config = dict(
    hidden_size=256,
    norm_place='pre',
    attn_scale=0.0884,
    tie_word_embeddings=True,
    lr_mult_up=0.725,
)
MLP neurons of a small language model. Each row is named by its layer, matrix (up: input weights) and neuron, and shows model dimensions 144-239. Each number is 128 + 32 x the weight over its row's rms, rounded and kept within 0 to 255. Numbers have three digits each.
After each neuron's rows, "fires in" lists the words (lower case) most often at its 100 highest values on Wikipedia text that the model never trained on; "fires on" lists the tokens most often at its 100 highest values on Wikipedia text that the model never trained on.

L11.up623:113142181110106160160096198175135146139104170159127072129168112112133172084116157060105156192159150128138109093112099136091098105116170135175133045177132128059148168143115072204084143116091124120129105132161125115150136104104139151116143131154150150087120111138112133153177067136124088187
fires in: "11", "12", "14", "13", "116"
fires on: "1"

L6.up231:154117135124052119118084138148112150111124207091130082104117129095127165056164174068139113112088131145101083127174154152149155122121163164135120096119138133090151161160186044107096138081118076137151089115158178119139141152193136116090135138132145151070189165208033097134115145122147072173
fires in: "while", "making", "make", "where", "which"
fires on: " while", " making", " make", " where", " which", " makes"

L6.up1052:102125100162091107172148073157158135116140134062132115129168157100150145072100103155137082132146074167115095096064070105098142129088193186116165099098120118089169066089092172151122123111146150152139120095163115123172127161094097081103104118119158077055125160115166047141053121136188133092
fires in: "and", "of", "to"
fires on: " and", " of", " to"

L12.up89:216150146077163157170138112116113112117099147123174107146149128181120178232128148103084070096146081134106124160170131134146158157198186147127092160090087156168112126154110110079125115169136126095133120135102154102141143138100195111079142125193122119133094086094193091107089090072181133059
fires in: "a", "this"
fires on: " a", " this"

L3.up247:083140112117116117138143166125112136128134141165095156003145159170119163108127137200109129123124111141120198074101022131110196056111097124154141110077103191178109133125207136099169108110112087097156114107145153158163180069173138126128099126136087076170151112136074133187122116097113138141
fires in: "would", "did", "could", "will", "t", "may"
fires on: " would", " did", " could", " will", "'t"

L3.up253:112140138103173169131139083111120146144144116123043083116154142124097136152119100205165148092096133167127104140148113091179110137083113147077158089228204107137134076160136150189114145168104121083127139110068150156138061142129106141120142119106160142099113150156163126152149102081106152083
fires in: "other", "early", "some", "history", "later"
fires on: " other", " early", " some", " Other", "History", " later"

L12.up399:099098096108127135121157121095078151132141219146164140103108112105130115108190124129092132137121139121103181035095132084128213137122126112133082089066150183133140148155122113138118145146146133097089171072148119127140128156147204148099189124092135094124208142118131131182130149059084140120
fires in: "to", "could", "would", "by"
fires on: " to", " could", " would", " by"

L5.up1227:109132175076114138163112136087103102147162192092112140104194125124159083127173180182247145108054109114089121091168144098183096157126139089122113164121112131162058124141147156104155158115100152113167109084161114146117110136084122150081117105102139120165070116112146168118158181149111163127
fires in: "to", "in", "is", "s"
fires on: " to", " in", " is", "'s", "t"

L5.up136:105147090089124097134100119091116082184176103091128091139110086164161161084137068160134126137109121161059115129088099095109100123107123149091101138144156082174165138123152088110112154151073110142153188121113185123185148162149201123140147154072133155110146180093135124128105103093134181159
fires in: "to", "as", "while", "who", "would", "rather"
fires on: " to", " as", " while", " who", " would", " rather"

L11.up87:119101139141121135116136170073147212098166093137090103076106132136110128148168100143158121097138155116117145117168109109165145145161146124066119155162114132138123160122107077142148042150076153128170186127112133093110142152221162157119112120126124129057135107055154157178104139132097127143
fires in: "1", "2", "6", "5", "8", "3"
fires on: "1", "2", "5", "6", "8", "3"

L6.up502:092143111098127128132095133114120094149091090118125174108156166156167162100134092120122079153104105140103091143063094165103132074089080130093180112097176062144096107051152172158155116148125147128107169133118136202140185146157127125155124065116113088134065131076143156115022151135112108160
fires in: "and", "with", "from", "to"
fires on: " and", " with", " from", " to"

L5.up443:119114201146117153119149121168143071149145172076112086083113106095108157142136189126110076102122073173073082118144150136054139088105101143109123124103166088120134123170181108120159142135158090160192170085178120123148093055173139145125086165128145206122126125118133092102107100092144150128
fires in: "and"
fires on: " and", "ast"

L6.up1172:206076105152153139117137137066110171069159136077139095201082148099136138075089190097141144149113145112121161097090137114097156138140128075166114167138159147144130148159069068103142119067114100139099133116171116114120121116149148178108107175178180067165163139117108203165170159102099131123
fires in: "to", "they", "which", "it", "who", "mezzo"
fires on: " to", " they", " which", " it", " who", " me"

L6.up867:137144132120105186102106119076089084196085123162102176133178125188158145215194112117123108134116106166136085156137072101140118146082183119129097170136078113201100099077205213115182094132114077130096184116127101127077085167069115100125141163154140104101122117148155144124152131108148147119
fires in: "a"
fires on: " a"

L11.up825:133103103131050207135145172186062142129138096217145116136152153171140121098098112147094123091128131196074135089119125154127101066132128136139075146108049143184140146140192110153088158136137107146110175163078111144153139211202156145139102126123178128081136136121053134076149107081150104132
fires in: "for", "with", "after", "an", "and"
fires on: " for", " with", " after", " and", " an"

L9.up819:139150084103131091070140113135094173090124160120143132057143137133120121153185147153187143105212111129122198159161157101110138104083132171127139134112117105196122068135047134094134123101137143104221115113106102139118046140176110193172139148156171127167108075154113106144146097085153096153
fires in: "a", "in", "his", "on"
fires on: "A", " a", " in", " his", " on"

L12.up1272:108086097124075181168135161111162149128139155139132108100139159123099191117106134090105087154044135195110161157106114107151117160204130134129077140120143161093149186170107019093127124066092096122138156117137164084122116108201194124062138184197193109096135127095168112120116133059126153102
fires in: "to", "5", "8", "can", "6", "7"
fires on: " to", "5", "8", "6", "1", " can"

L9.up352:091179166152115143176163159102131033147142109149128137122152090146194119151049160158136154051133191106144116136188102141129104132056150146111132162135100092180144102104105173069178073123097123149158142083092124143144073170124138125122118130150098156117100088115124158116146078114151111077
fires in: "a", "as", "an"
fires on: " a", " as", " an"

L5.up374:097145095098154111102089150124123153146113104098120131143130141087115068156152120083133164125101143141176120113180130108173113139109145167156107109160160167143073186152090125152140115118106138173108096080167099139059147102120161138055117177146107163192105146079119177172115142108128147180
fires in: "who", "how", "what", "which"
fires on: " who", " how", " which", " what", "ː", "r"

L9.up1071:113146146117120126132084120146113107153182089142066106078096130091234171098136133104165132130146094128087183151180100180204144115104096131123139143141187140166128122179111194126133143232166114109154140146125095150101091152095153079169128104136131121176130099159088145103128115119177146141
fires in: "and", "but", "entry", "where", "which", "that"
fires on: " and", " but", " Ent", " which", " where", " cur"

L6.up988:098136069128141131120126113096153080114129107108092178106108143087165218146112139104111132129141105146144077158151136114181156122084148142138047147126129144118149112080091102139159150166157145135110115178153146193222119153069143150121127074086089078104130110153108055092073160144121089114
fires in: "which", "the"
fires on: " which", " the", "age"

L5.up495:151144101179113144152097102105153148146078151138102101148140059131069142128129108081105160144056141200104152160134148164115141122092129101120078122096156115153079126122126150126139119146103112064185143148158065098112122066125149164166206180105086144175117189154124110130119139140113161136
fires in: "is", "game", "zone", "match"
fires on: " is", " game", " zone", " match"

L5.up1010:147144108126142141075079101126124135158093191162101104143080126110120067115098123138112167148121084194067149171104107056162156068152054105149079142111097156155111130144140084112102135063104157113129145123151165105176195173154135157097143098087081150156118101130137119077141048101142155103
fires in: "to", "can", "could", "ll"
fires on: " to", " can", " could", " Can", "'ll"

L6.up185:115131072110141107160089113162058125138164127120057166082103080132110115160063163115121136081126194173097155109167107148161162151167141159183077127118140146143112068178119162167146141136130140082126117213174132169128148176153145130112204105132106155146099111102155129135166119156142111129
fires in: "s", "to", "of", "a", "eldest", "more"
fires on: "'s", " to", " of", " a", " eldest"

L6.up467:141133144119189121184095187171088169102134160149139160144121088172176156084148113162059083108184073079106051169155097086070161159141118110129110142188136095131161102095073045105181130160108116080103142074152151145079157128187149109174125134179114204100123130117131084186102135088142161106
fires in: "and", "or", "same", "journeys"
fires on: " and", "ov", " or", "s", " same", "ș"

L6.up96:115132111125099139115161132119160096138154143142106093145101077177094156151100150126142097137127141153098131091136123152161139171157159125112190066161168097139182075070151096153094132087143117197103168099117115196115122185128148183107119178131094201081073088129150116151140164076140165157
fires in: "in", "born", "as"
fires on: " In", " born", "In", " as"

L5.up291:064118138117115113140085132085184107130143134081172153136111077153135126097133156135136053145117175130105096144159152100100119110143131099099136094110082095134073099085090217073229141168183152103167140174119128140174116105161121124090115145105101145077157132203118115108071129148151143170
fires in: "and", "s", "for"
fires on: " and", "'s", " for"

L11.up1180:116107127123085121109161131099103064162101076179136157132109095098084137069099075170118131052145141164099115130172119191194132128114102125126102083126089125116171154152168183158195175109111134148138127173082139153138101058138097068108078104197161099140100080171153156126079095153138124155
fires in: "of", "the", "led", "as"
fires on: " of", " the", " led", " as"

L3.up102:147189108144147157127115113074130133107069162128112158135174119139160082058195116139123114150153113070076139061155130107092134170124156177132134126119119107120152103167114166132089083157159105058162095155111149085117155139147123108159145067126103134103099107139127091077145121158140135108
fires in: "record", "constantius", "records", "chromodontus", "award", "voice"
fires on: " record", " Constant", " records", " chrom", " Award", " voice"

L6.up434:148113127117131155176149168152168160117116147146141136090156130171164152084132093099179072094170120125165090081142079147070069085127165130112120132158089129134146078130163142159058106142061087147135097153134133184223146158167121119133149105107091128108145094166125169099139162120117096182
fires in: "of", "and", "the", "to"
fires on: " of", " and", " the", "ly", " to"

L12.up173:161098129111177106069133116162187136101099138159125101164147150137149159117132072087144143098165068109140134151102058125108100139156107154098096127136169123161154145096130127165121108081138101076109114100157116136131136154115169147187101154094119129140148086174119128141177168119095130139
fires in: "would", "to", "will"
fires on: " would", " to", " will", "I"

L6.up492:111071117144065121112070140090111139124126186117114135098118173171073079150120096090125153117120133177144107133068129114102196155134167113097161103073101211170129127046112119163110122154133127153174150138205070172193113130194171151075135105139162147113118100148126115132109159131111205136
fires in: "to", "would"
fires on: " to", " would", "in"

L5.up226:139143096076156191122116137216136174120047082136171106162129095158147097102126189115150134121140165111103178156114159123125111109132153130119177133183117127113175151111107086139152104134091123111160067111137105131119148123111106104183107160081167111115089112172088103163091129104106079156
fires in: "to", "of", "that", "s", "more", "for"
fires on: " to", " of", "er", " that", "'s"

L3.up287:098120137116178116114130104118098106106161144117146097201092065134114089223111122142133202154149125158123126132171130131156152151161120090137074116170071143090135137160188143133153108117194170092098153182097154210149149124144144160139148086137148113087118151171123118139093176124124129149
fires in: "his", "its", "her"
fires on: " his", " its", " her"

L9.up382:098103130095127151156082062060125118170091140113155104138127141131187103131142147140122179124135178096115106115145185119136111130103090164150118109186102088131150191107104183155183162168106109167112174156153111140206171090170067163130096157114108109154123110126099202097151160109173196135
fires in: "as", "was", "were", "are", "had"
fires on: " as", " was", " were", " are", " had"

L5.up1224:108140114137156164103132138086172186158105118101122137159127131094121210110149123150123156169085163166152114093154071145123067146120145106156126093150104085144130073095158108071073085157117123152060145133056128089159102142090176132117108101164185092109108108169115187106117122127157082132
fires in: "as", "that", "frisian", "which", "the", "entry"
fires on: " as", "ian", " that", " which", "yl"

L5.up931:166117092118108115165149125146144106080141151132152110113110150066138160124164136136153191142165089058143133150136093080160153164114126127152121168132121087147153166181183099188088137099082066142157151141148140142155107129136167082151143111152157101072138133137150078165135110097130084115
fires in: "a", "either"
fires on: " a", " either"

L12.up391:097081141135118106134075071093128053113113155165124147166091155189117049124106155135049146064120158131099136152061101143165185140056118148137122141147164146183167138136116112097147077143140170091132113150101095175149147160160184126129133158098113123151084136166178154145069112100189146165
fires in: "would", "they", "will", "he", "who", "to"
fires on: " would", " will", " they", " who", " to", " not"

L6.up331:107150109058147118096154123072081165164119126076121119090140135176170137118108157090106102108133118147145095094188079172130171174116189160088148145178150119120119154164114092131143133100124093055125111085083127132085121138119154103146100122149131102137107100094121159218107141149106149170
fires in: "as", "record"
fires on: " as", " As", " record", "As"

L12.up1279:129113133146111140125056112181128093162124077132141114113092137135165082110110155145172152085099166104096100171091172137109108090134105133147155135160157100129102222146156080170117192089148175150165119214133160136174102123160137102195151124151112120098100165092111145127117142128053088132
fires in: "that", "it", "which"
fires on: " that", " which", " It"

L6.up1113:062123123164154180159164089120182149131077150155126121094103095121130096121109105094080093142151140112122113146111105191056095177115150176187150149112148117170131197130103117136151086147083140141122149117054141135108161129082175070142138124158152111122187103112146130074084085132147140180
fires in: "this", "following", "which", "that", "only"
fires on: " This", " following", " which", " only"

L9.up209:139137143129177089057092091136117188188119112186150158129146136182137155042136123168080154134194102079172112114179123123113140150106165094150067133066076086112167110158153163141159146139154148186169146103098124123134100106119129144147137099144134145118116107167093113183103063142146093131
fires in: "to", "the", "was", "with", "of", "at"
fires on: " to", " the", " was", " with", " of", " at"

L5.up1150:087117111126082155111110106197157214092161134094093143076159079182110087143159154118176094117157060148181123090080101124146157101129190115129158108064071117141165116149082125156141094133111129175134153187109081089074123198141207060067122165137127138084145114140153154147142155124154154126
fires in: "or", "place", "to", "either", "n"
fires on: " or", " place", "st", " to", " either", "n"

L3.up638:127123110091076134095113140113122060157125094148120119140146126139164130097157154127160102135122108091136074172156178133118104113093107118167091135109090107164134118115115115065116155129088083114129054150103143123128122179107091209134143114132101125113103117139069125081130087147158121083
fires in: "made", "making", "make", "rock"
fires on: " made", " making", " make", "Rock", " Roll"

L11.up1167:104131152102139148128122095173062138089113155149154100135130181166119113093168106093132131117133194147164109150054081148100119129170130100159130140099152153108132138072143076163142130030111127164142126013089146134151189101152125090096141134118107111100108119151148156199114168127168155166
fires in: "to", "would", "will", "first", "also"
fires on: " to", " would", " will", " first", " also"

L3.up710:103128105037116121154172156164154125175104106165162086124071141110151097116165073127102154133121089161119137156114128090160143159155154173099127056112154113147158090064160114172129148087106058122164153092155086153139077148176114109161142130108166107121153078120198105119176076137152133093
fires in: "only", "a", "figulus", "an"
fires on: " only", " a", " An", " d", " Fig"

L3.up1045:106132144048140179121086135134189107149126147133121070106133075163131144091176140144075117106155117163096148122218115133094121077069099146147160096058058186157143076155165123128115131111159182140106088129113126119183139084073164111152160107141198136128126107128114148120151127114147180118
fires in: "the", "a", "this", "an"
fires on: "The", "A", " this", " an"

L3.up640:121108166137071141121155067113121081119193148071107095128140127117101071097147088147122164154124071155119132086143112165191075145138119149200150144086134125101109151103177149159114097122187096122142101150093074143183124114079147172143111122169060146148165106151148088152123153142107167129
fires in: "his", "played", "her", "playing"
fires on: " his", " played", " His", " her", " playing"

L3.up256:183189169128155119221132174140138161145141146116138152161100123123166118089154163193104080207123153145172143135109113126153182153115172161157099147208085122106127170134125175120146150147195150110143140134148074151151147127090134166187149100119046048125154097158135138110132141103079064104
fires in: "his", "life", "career", "games", "personal"
fires on: " his", " life", " career", " games", " Awards", " season"

L12.up301:143157152128117162125138107125111111134116146134129116139087114109071119104119109174146113144101162159151120120105137110167185172134146148097109090137131137126104068153152129125134126128161157079150165182094105153079087154114137116187147133105175123168162080167116105124167127117148128177
fires in: "he"
fires on: " He", " he"

L9.up920:105149093191059116123129096120094057127090142141069136180104134114069110110167103059133132103136160138110201122058102157109104147121112134127088123102191158142155135163138158113095119116108099141094135127154120149121138137151162115107119149133177114148187055185158130143069131112111111129
fires in: "to", "would", "not", "also"
fires on: " to", " would", " not", " also", " To"

L12.up865:203054183135163181122116099114158166144224113135101167141097181175143107167137167066095087110070137070156150154126177091142146076101054171162144130131202106134094169146120211114132090140137137140109107139163113169147169141125165128129093172144118124106069139141112187134096094089146103148
fires in: "which", "that"
fires on: " which", " that"

L9.up941:163117112112143129113155061122140075106120077147100080136119138126142196200122175115094176107126099154124072134160175085104154175111138165143162160147119104201119174092126139113124064119135155101151111170110080157123064147107192156133139149136134132157100109134151118158101165114140156151
fires in: "and", "the", "their", "0", "his", "s"
fires on: " and", " the", " their", "1", "0", " his"

L6.up893:123079091131161177119154124135146148145135094150090087183138146114138160181079104126155084117164117125130072106170089122129097141094132094125110099148147140133151123136202105116100148138069116151109150115193131123140079121214144113113168112183158138148075062104104134089080078123129158131
fires in: "and", "was", "is", "part"
fires on: " and", " was", " is", " part"

L12.up52:129148116094096111157103097086097155125132140130132141127072202159050066122154117110167109123143152095174115151113082105131145139160208150180120146109152093158146108163139120149159110132130133111085152088149131123095205162125152183075163130118095141152144134121118162165187133186153176127
fires in: "was", "were", "been", "also", "someone"
fires on: " was", " were", " been", " also", " someone"

L9.up495:121064112136124131170175124126065107096107119121092143077212101115152133152141141136148174149104102145146094068174120130136152111059128094141096156088101069143070122091168143125076100129109159086091151099130142098083084180132166071144114047165116113162122116143087186092126147119113143111
fires in: "in", "with", "a", "of", "the"
fires on: " in", " with", " a", " of", " the"

L11.up1223:058080082121129118112125127144085144105162122144179134073144162074135136077087122106119153056157057172133129122180127178140148144041123176169163168107158103125072108126184167103144120134134106125128133125100115167110113162088170165210176111142075148149105113082110109165056170141128161115
fires in: "as", "until", "so"
fires on: " as", " until", " so"

L3.up939:066161123097103132140137185108170104143050124158145125091167106128083129090165126141128133139146113190087114135116139143137147176193093135165181095134112164107117079110117139100159048073171069081197149152168109112091124165116159100106141067109106089123109115147118089144076092131150142084
fires in: "in", "since", "on", "arbeiderpartiet"
fires on: "In", " In", " Dec", "Ar", "On"

L5.up1025:119088179120080177166135118127095109151106128151185112192087099142121130163125087108098182192124152157113163137093129207101148154100142143147087144121147102110130122183103116128146149132134107097165087157210151113166144099136136145158092166145150070146117085093129124171116147106104155163
fires in: "as", "from"
fires on: " as", "is", " from"

L6.up1224:197119125093120100148132127181090168068151146089119181134118160109166188144162091070073146117105127082112123151129119111087164117108118143120200126091136110100153144078110127156128115111162143118131121116136105205123161199077087143154101154122113104134113078137158113101186152164182142134
fires in: "it", "home", "what", "that", "a"
fires on: " it", " home", " what", " that", " a"

L9.up1060:161170113101138108101133156089117165139152161140126114096109161115185150085113141166180133122103069176158099098143175126100089128102207083105113139065126128081098144125159114185135097128093147134065169093151125162118135122114115136092139102171146149108126106200170114111159141113154107160
fires in: "to", "the", "of"
fires on: " to", " the", " of"

L6.up731:084125067112144128164118137116147122173101109214106107167106148098118132128111126146081110116135126255076133054143132190106124133198127144203158108132129113122182164122079152139102157173136179121075127123170176127081106120136102138107149080138126172162107118139076130134188073116137119041
fires in: "most", "of", "early", "s", "best"
fires on: " most", " of", " early", "'s", " best"

L3.up285:097060185120123146103122176160113138130177116086169161122127114193091146138075088102122101146149156119075099149097052113108169168169145147164102126172170063123116136070097113098151069115155143139129150108137181184151152098143142135066107152200210130112136147120140131126167168173157159129
fires in: "then", "been", "is", "now", "was", "never"
fires on: " then", " been", " is", " was", " now", " never"

L3.up1104:157130147139055126139134109089165082119120087104175149115172083128137166117156112159138101138108086189115124134100130177102093085153144117080179145147153123149129107111075109152069121122158104102153149118141181121166121121101124084118144151135118167101075067099144111091116149090175171125
fires in: "in", "from", "into"
fires on: " In", "In", " from", " into", " sub"

L6.up564:198185167113176158147129153147117134112138194181158138112142130108174119120065109096182123150097160185170155099110121112141150100114100146160081139110158104139170092099142128115101103104128113125061166122090104130130098124161111119132097096045168144092148094174076177095112122158138124173
fires in: "to", "for", "re"
fires on: " to", " for", "'re"

L6.up1227:134116077086126126115117096133074148147170173207088121143116151176144128110146182185156144159100157169082167104100146099099125094106067096144095171118126120135110155143100134127104182070131065106132186119141115145181136190198171161130111127121120153105108112184070104114135154049137085139
fires in: "to", "will", "would", "should"
fires on: " to", " will", " would", " should", " En"

L5.up16:128140098123116147106154150136133112125134122089099113139174116149183146129105124151140116135077105190142181149042149166089107175179118098168173112098130129128149093183128104178094136122148115108138128103130123140154096115109132059153118079134124140070120143094164136115140166141111108112
fires in: "in", "on", "used", "from", "at"
fires on: " in", " on", " used", " from", " at"

L6.up333:157035139165128169095095135167179045159091119170135102136148169123111139088100076099078145110098099190124086138120054139155187110119134095112135107165109168135122142131125154138126150163121172153151111085123114174124098155164159188087123071165154092184125121171182144228122118156128139178
fires in: "by", "to", "and", "of", "or", "eldest"
fires on: " by", " to", " and", " of", " or", " eldest"

L6.up489:134184092123117151124094082130096184087131145065083095090144134093133100145112054098125109146112097124159169198160117092120118127160106135119113149154076168154145174137162109137096116114165137139136154157134158106145144137089084111156106144139082087100213149160147104160132148146118127130
fires in: "this", "with", "of", "a", "in"
fires on: " this", " with", " of", " a", " in"

L5.up577:167069121159104142106107112094134089117070033161084166134165192168089156128132133109128217126114115170150115121102053086147168155138094130123073088139150145104142130103099157175080040121160088122055152100168130174113131144170213114149137120144130121166140082136145135151055132121125157195
fires in: "and", "to", "where", "he", "in"
fires on: " and", " to", " where", " he", " in"

L9.up813:164122182126111138135099125129138121094113152185094157122121121125140160127111135156166161078143080113097138121119110128123091138189082112110122110130071102178166085143141132133106056131095126084188183103169125180165106098130136105090168176188107145171128138102104154094232154151109141135
fires in: "and", "or", "with", "to", "than", "well"
fires on: " and", " or", "hen", " with", " to", " than"

L6.up1110:154133097133104129209159146095111120130124158157174059164108095148129149115159120148103086178194094136117105167137105131128110107141131144215090132087157148127151156109172091067130089161108150133150105140144078185161102148096129149130119097163167123075148065127151108140137080083097121221
fires in: "with", "this", "b", "as"
fires on: " with", " this", "b", " as"

L6.up605:114110110167154133146126112091046092127155160174139093159112151118176060128121106106161168060092174148128135163098066151116127082126154134111099147128091149225141179118139121097144152167086106095081162140136085168115093203135119060095098137127080126122114134179102181130056116089150148123
fires in: "to", "not", "t"
fires on: " to", " not", "'t"

L9.up908:146109149123147156170098127154147142099141173110105177099161089156140120053089184098159128137086092129180104135102106161110137127110177170112111115091193165138111165149120155112159157127076137141100159158255112133118149167105097153069147143150137122102174128154185119189086104110125097147
fires in: "12", "13", "11", "10", "20"
fires on: "2", "1", "0", "3", "5"

L5.up1001:171152108160126158179112161169096109111171157042143126092147176075109118106112077148131148053130129120145108100120117108136171111119160106127153093102106108169075127166111117152084139125112148114112185143105142124163063138120169134112095111131164114127093105139146157091130142141183144111
fires in: "the", "of", "s"
fires on: " the", "The", " of", "'s", "the", " The"